From a checkpoint of a small transformer trained on Wikipedia: vocabulary 32000.
MLP neurons of a small language model. Each row is named by its layer, matrix (up: input weights) and neuron, and shows model dimensions 112-239. Each number is 500 + 25 x the weight over its row's rms, rounded and kept within 0 to 999. Numbers have three digits each.
After each neuron's rows, "fires in" lists the words (lower case) most often at its 100 highest values on Wikipedia text that the model never trained on.

L7.up944:471495488488475566512467423518502496455482499476531499527524555494538516485490521483509486502493500497457519503543518559503526449523525506522488552500491530510459484527485504494510533486456512491472505532536519543506488485520523528513484493499487535503504548516515500510516465469513480440473482511474500508484487477519521557489535504491483486496544539528452506503468493475501478538506
fires in: "to", "by", "from", "through"

L4.up1179:492539485514479546519503463509543461488508488533491497446499492462492460500499529457503491490504506538502472504506488561461489475512482455530507490511507536522471531473500521511460502463513505446512515500490512484502532502516509530469514510489502480458507498540508509512479478527512489472495549512474502505492458523530488495496522548513499484510557512528477492504508500471509490494480
fires in: "by", "in", "from", "were", "the", "on"

L4.up356:469533461501531487510466512503531528475502507508514525494485519472539500508507528495518469498489544545508522479476517495464454460480510483505499514515495508472471508505540443504479553532462537515518522523456466515476477508529518492508520543522443533490482465502522548507471458474453488555492499459460503490495501485501526512517531502489514532521532490470452506488518508492500458485497
fires in: "a", "an"

L10.up604:539517458498504537543460488469495534496480439480463526459463501458516497488479497495488466568513498492528442489431468530486505541476504504533533547525549505515505484504532437498498478468500503520493561496485465469504484481478477484491485550455509511511473506529505457486484512492514499528513482524491473517481478491490512485514500458504537529530527439474520501485512465488533502463503
fires in: "a", "another"

L3.up930:505469501490474525493486488478491520447492512499476541463508533515550497544509504456494516532477482516504501506486529467462538502503454516463473533500496504515474491494500488536453521489525470503496480518486492513502488476548535477495509553493419559504461470499512514473514496497495475496505507496500508517470491510498554471501472491488498507489515500539481487500492456485511516508476
fires in: "of", "its", "in", "early", "high", "throughout"

L2.up44:494480502423487488489509507518510476468509490507496530531520536555496479512509525504524499486488493487478513502492499554526519475505484536471477480486523480556515481529466499516493498504466503487544482529539484485506496482523478467522504508494466482506514514470507526544479505493535449500468500572495514502506481499509498468497491545514463512496508451488490548505515515479477523443479
fires in: "or", "and", "than", "i", "containing"

L9.up805:471491499476501452496486511525519525492507482447483524489524506509518506536510515552605517486505503544514495501501500501515509462505429534510526561554481499571496493501490438460476540520503480481510512517512446487547494478502502494480515508501474516494515522555484560508478494489524491508515478499480537462503498499547497505489505472499518516504525499485475491493503474497520476511489
fires in: "in", "s", "the", "early", "during"

L10.up711:514473463517486541515528480489538537528464471515533520451520488494438528515496522529496472530511503508491480487519456482489471457487492490517517504551514512512476534536457487517504494477461489496528501485494475477531525473518512524513541480478468530497534476507470494532453487512504492559531539507477480522487506513476551497489497502511504509505538427521484505539500499478479448501471
fires in: "it", "there", "this"

L9.up817:491532460490491504491468473461470454490515463457512527493479567478486497487521508493499498492529569496430492485506463486522510481504482492495506524498505475536436469500443522482535519493496538507511514528520458508503546484532485520475464502524493520487520474526484499505525504522455444469553563527498510509462511544482521516523486474497497529476471508523456472506492458463497474540528
fires in: "from", "at", "on", "in", "for", "between"

L4.up1121:488561520446535493485535515485466500484485492517485493493488532483513568500494542468485490492511504475517476515492511543430496502476479489540516515521502514553477463500488478484459461472494477523539487543479480520474450508508531495443521513503505504514486522499507526489432499533522489465552519506483471528464515488493511522540539542514496507498504476502502474492481499556489499498499
fires in: "a", "an", "the"

L7.up763:497512452510494500550488506482491513469467507521540513486478524524528513519515487493480481520438508532504489507508513505551493459522505515506493542519425487531493520499470533484471494466489511477492517508569523476470492471472457458510530451485492579486521493524523511572514501503456508515477479521440504555502516540528510540460496519485476536529486499523478487535475534500496480516464
fires in: "to", "of", "with", "by", "for", "married"

L7.up304:482544491483540504451462478512498513476443462499515545476451513480544538476505513477487509495521512550471517484451502485497487514515482501485508514513504491514498466508505507477538525468475501499513502508533492485493514491506529507505496475469482542513530486513483504533522503505524461467511489509499466518508488552519500528498486512497483507492533507526451535503511504536467447491501
fires in: "with", "by", "using", "of", "used", "a"

L3.up877:476494523505508480514461518539522517478539452483508534450548516487511483457497472513502535563486477499492515487497475519470513498508492508500528524532465490499485506463491499518477510510490467504488456533500492487527491504510513466495484506501508485497508478523501469518472556531508514489516513489491486516497507467487494474516536458462497564520487513490511504470502521475501497515450
fires in: "can", "be", "usually", "could", "run", "initially"

L4.up1211:464505454517467510521478460546497493464507510543496457499487553502507477475507528475500528498513534536514482504497481530526469472499506510515495545497515501497466517491467494504470519446476484551523512530521472447468466540504484500441475490509467478490535557510497506503482545496505468482506513517461492531490492517519496524474472546486442513536499526559503506491520494500513490528477
fires in: "by", "with", "to"

L9.up1155:538480509455535514481462456504491509469547473464474555483548527504506534475493526493518433523515505505495511458489490507482511469487430513482485538513514508508516493503508495532506502494502515494549500550479506497502536469489489440507490506490489546493506504543487524550463517535499494554505497496509463527490481473526467498521517516465514505512557493470477467510489527479469492449502
fires in: "a", "their", "his", "its", "her"

L9.up1268:502480463489494512502479500480493459520479490451496507480485527514513493520492515512517487508471507519486533529500449513494504500499457529538553564517494489538517474456506499517507451478469544513522527516544518539563496472505513497528503490481470549487522504476496510496436490463480464504527540565491506513505462498498527519480480506473510483509510499541442490529501508492496500471484
fires in: "the", "his", "s", "her"

L2.up1249:499505517486507451493518487531516525487520455487475530485544483543490478549504536510524550488458472503465543524496475515546485509459444503510514505524537466508547520473501510497468482499516476481541499515509486480533540498501491474537492484464475516488518514494495528491480499489487486516483513509501577506482491532505488461504458464522504514488517538471481520518512518450499531515521
fires in: "and", "than", "s"

L3.up1270:502538516507515519491452511472472510459508487523521518496485499444480509538509551463522519505473534456497484492496483536479484502449489500525504524533470472537460527509471499527526493483442498479511507523528437500503520491479514520466516501505491519512503531501444445491492505497499486512544539508511501510475502487511539485524499482528502515473515442519460528487517486490495496499485
fires in: "for", "as", "on", "to", "a", "of"

L7.up371:479485489475503466480537501479493514481497490478487514472510512466498505496504521473460494516481514505453531485498530482461491499529464507517505542493474513538497494518461466480493514483452518487509485519537534489493555468511481478516488535504472539499505539532526549555501507530474469476492495501488494493465491482533541522457486462482519507517515529539453523515522491460478495513523
fires in: "of", "some", "many", "in", "between"

L2.up195:505495539500526511513478513494503471480538463486488505476549493514520510496507518517470512529497517493563472533477528533446477492500455481495530534532491503526457491491521488508492515476502498502552464553505499462513493523468493475515487509532484498466484486479490485495492506509520525477534541524478468524552513487503477511505477458501489494442526532479494508517463495487483499515499
fires in: "not", "also", "often", "commonly", "initially", "usually"

L3.up1000:505468510510515511489513499452542503509508489496497512445499529522507518535512504494527450521491468603528490510513543535467457472527504511523535477492471517508472487470476457473523508474516492454528504491493475532528539490466464506493512497521461482482472473505489515535540502457533509452453499517499465507510497458491525502531495454484493502537482492527492528512539471485492485502481
fires in: "before", "do", "until", "while", "in", "been"

L4.up1093:505509511515527505484463523550528531481493492539494517484450524481499552506511508510486501488538523553485488492501470545506473505506529512481497496496527521499459483498508498499518485437508455496501536531572481506453491493518488466484489503509483503486503511499465471474496529509493493459514490509504476475487464562509484506503456531478476492472494526528482477501474466470510504502545
fires in: "with", "make", "from", "of", "to", "their"

L2.up1255:487518499486482506452473497492524520540475441518492505461491524454486484551487529517532479498488530529515526506504516546480538472502471463514511516519511532473503457547517518507472497523491455523493524512488480522504462478457509512491493498485515504526525479451515493507466514515469499451480512481498528490492482489496510492534477540498491504445479522527464495479462519499507444504478
fires in: "have", "to", "on", "where"

L4.up1037:536453459489451509477482485479522467540504481513501539499508560448474548496513495488515489486479495496542502509507550512482494442502459512476540516490490492502483472528484458527482460526503509434513471517513443482504525502511517534511474499477471496518517482521457481491507504482484513467500486502471534495455466491536479468548490459477500507484546523491471496504511481495504515484460
fires in: "in", "from", "on"

L4.up517:492492512487482495485518537467478506508572481497526505466460496522503531527503517486544497519482470495537459485533464502523504494546470514472521519483506500479480475453485518473518521461492513514536488530486520462484508517471500510497499551530499521488446523526441463469499502503511473478518488509504496509495477503502523516527479490526535526464474443507483504505503504483501477522478
fires in: "him", "it", "them", "he", "her"

L4.up645:526519480519539491485454502528487499463477493542493499536486493515518530517486538457507502484520510490507493546514515498497455489483459520493524500521510490570501478499521538475470484515456528518503454519494472522447493463494522477508480480503485488491467542481462507533481506572487531499504494487443519518502511533498522518498513490514485498479504521498482472471518496531507519487489
fires in: "a", "an", "well"

L2.up863:479455493466509505454479447523471524508502484509489533525501473502497507535505524466517520518464480575494523485504488503488511506469534521538508542550514521568491536482481468493494508522518438518503487510493506501517574482511482485521540520495503498505495518481478501560493460490516485463503518536474494497468532481541453467495505536515515494490537512498496530483518510492467492487510
fires in: "and", "to"

L4.up26:515523485524538456499490522470525531524503495505537523485489489449455514555502505523506470518512525529535503483546508515503495466500512523516501525488524500524517493514487502499505530521499465470526500528487435520499485478498509523456497505503495503462470509498442542523515504518494492457474530479480493497481484497488514500536542450509504502491515495510509535506523461486528528499459
fires in: "as", "in", "while", "along", "for", "on"

L3.up144:475530494473493495495501548509472529504512521494491533476471501497478502475512514495526512485501494476528493548474484502527504467520422517490538514499512489536512486514498533460513520501489569483540437505502494479476513491455480525498445456487480466512481483450480529536477493472455550487511541510507526530475483500498501497494495471499497476462501428462484498524460494476478516502476
fires in: "not", "them"

L3.up524:496493487468526499442548494518509486448518453456526505509503494512476530553514470493497509548480508520494517495504479524499497488503503510529492536532529536581443478506525503496505530507541451486473482499491457481499504465503514535464530517532528499473477521494464548558477491519498458505473547512503485512465490481501547496500455488526548496507506443508476536489515487493473492516497
fires in: "and", "for", "in", "or", "he", "while"

L9.up1269:527532464525503526487511509507519533482463461530514485517483531518499452465492539510499483510516513503440466500539515526474469511534470490518546482514515498515459499480527493454487466504505541490502502509475511481528518496461503459519503494514475518534455521487543554526483506517535523502512524474506509473500462478453493496476510460548527494506518478524508505487532474517432502509510
fires in: "a", "an", "part"

L4.up841:518553514458483475508503476471512490434532466495498471462483486504530515493486534530507492520528512511502483508516513477520474483484491506527467533517523486504515506456536501488482502459499556480559503533506488501489464469513494524457530505499468530480501502546566533556481526513452494505488508492464489529519501514516580515488496487498502507476522517522514507471531485454454473501471
fires in: "a", "an", "after"

L4.up209:488501490494462501479486491534514478463492500515481498491486489483507507477485536460484528496504516479470471551516489508499435522491484484454498476512489529518514497460459495493532534460460498464530457521484485505465501513460524469502507502508501485458500505581518472548474486498526546477491496537516475488517521489455521510500517523479496540479547515512518473512477502552457546499498
fires in: "as", "was", "member", "one", "a", "e"

L4.up539:511533496567508520462510477486500476524521442483503511481540517478477475519516517492525459497491512513542517495490473519509527484496518502490507530520500485465471472461481455515460538521487490485542510523491462507529555476538507513522499500575482513542475448541488476472517510508474497496500526487476491516479479475495491480494519478504492551504468502547451505490470489484497507527499
fires in: "in", "on", "of", "to", "under", "behind"

L7.up808:503491456478526472501508453440494498461493483433518544462501508464501512486469506475496473486512504534497507503494490470511542517479483512552505522513526479470508518466520473509522505476471451523499519494483487459532541483510505528526491531503524478519478550486523488537482515478484464519482484542476477543496488525486535514529508459544517538512522451494493501447522503498494455469473
fires in: "a"

L4.up333:534517525508514504504481468461540559451468508494512519542485528525482521534493561503539463542463482532492482478472479495505486455474497496489516520537507492532504465502468515468515488506449485512493494527474461511520504499481476530516522472504457505490476464504522529509539489555485458496504530556522499509482523512498487506531512520514459520516526473530465498480508499510457502509507
fires in: "it", "that", "which", "where", "song"

L9.up970:525501479532470547479514469468493511489517492517478499520489490516517459483506522525479518548454508490489522538515468505474504478521525542495519566509553503518447519505495445481490563510468508483493491480472470503516465466502485497540505488505502530514497473535513447474501493512477492503493523517505530538485474517530522490491485512522493558506526478560514504491534482513540481499466
fires in: "of", "in"

L3.up1071:490486494482464497498524518526556483512509521469490485451493516467436495519490537483475530457499532475543513490481457561561543516517516480515535478488506465477522502542453519533485512505542510512514433545518524467485518505510487553482459532492490458532495499486463511499484536533498490509498483494509478520470507521478479501500503520490513549461539509511489528510489491476508473504472
fires in: "there", "away", "which", "due"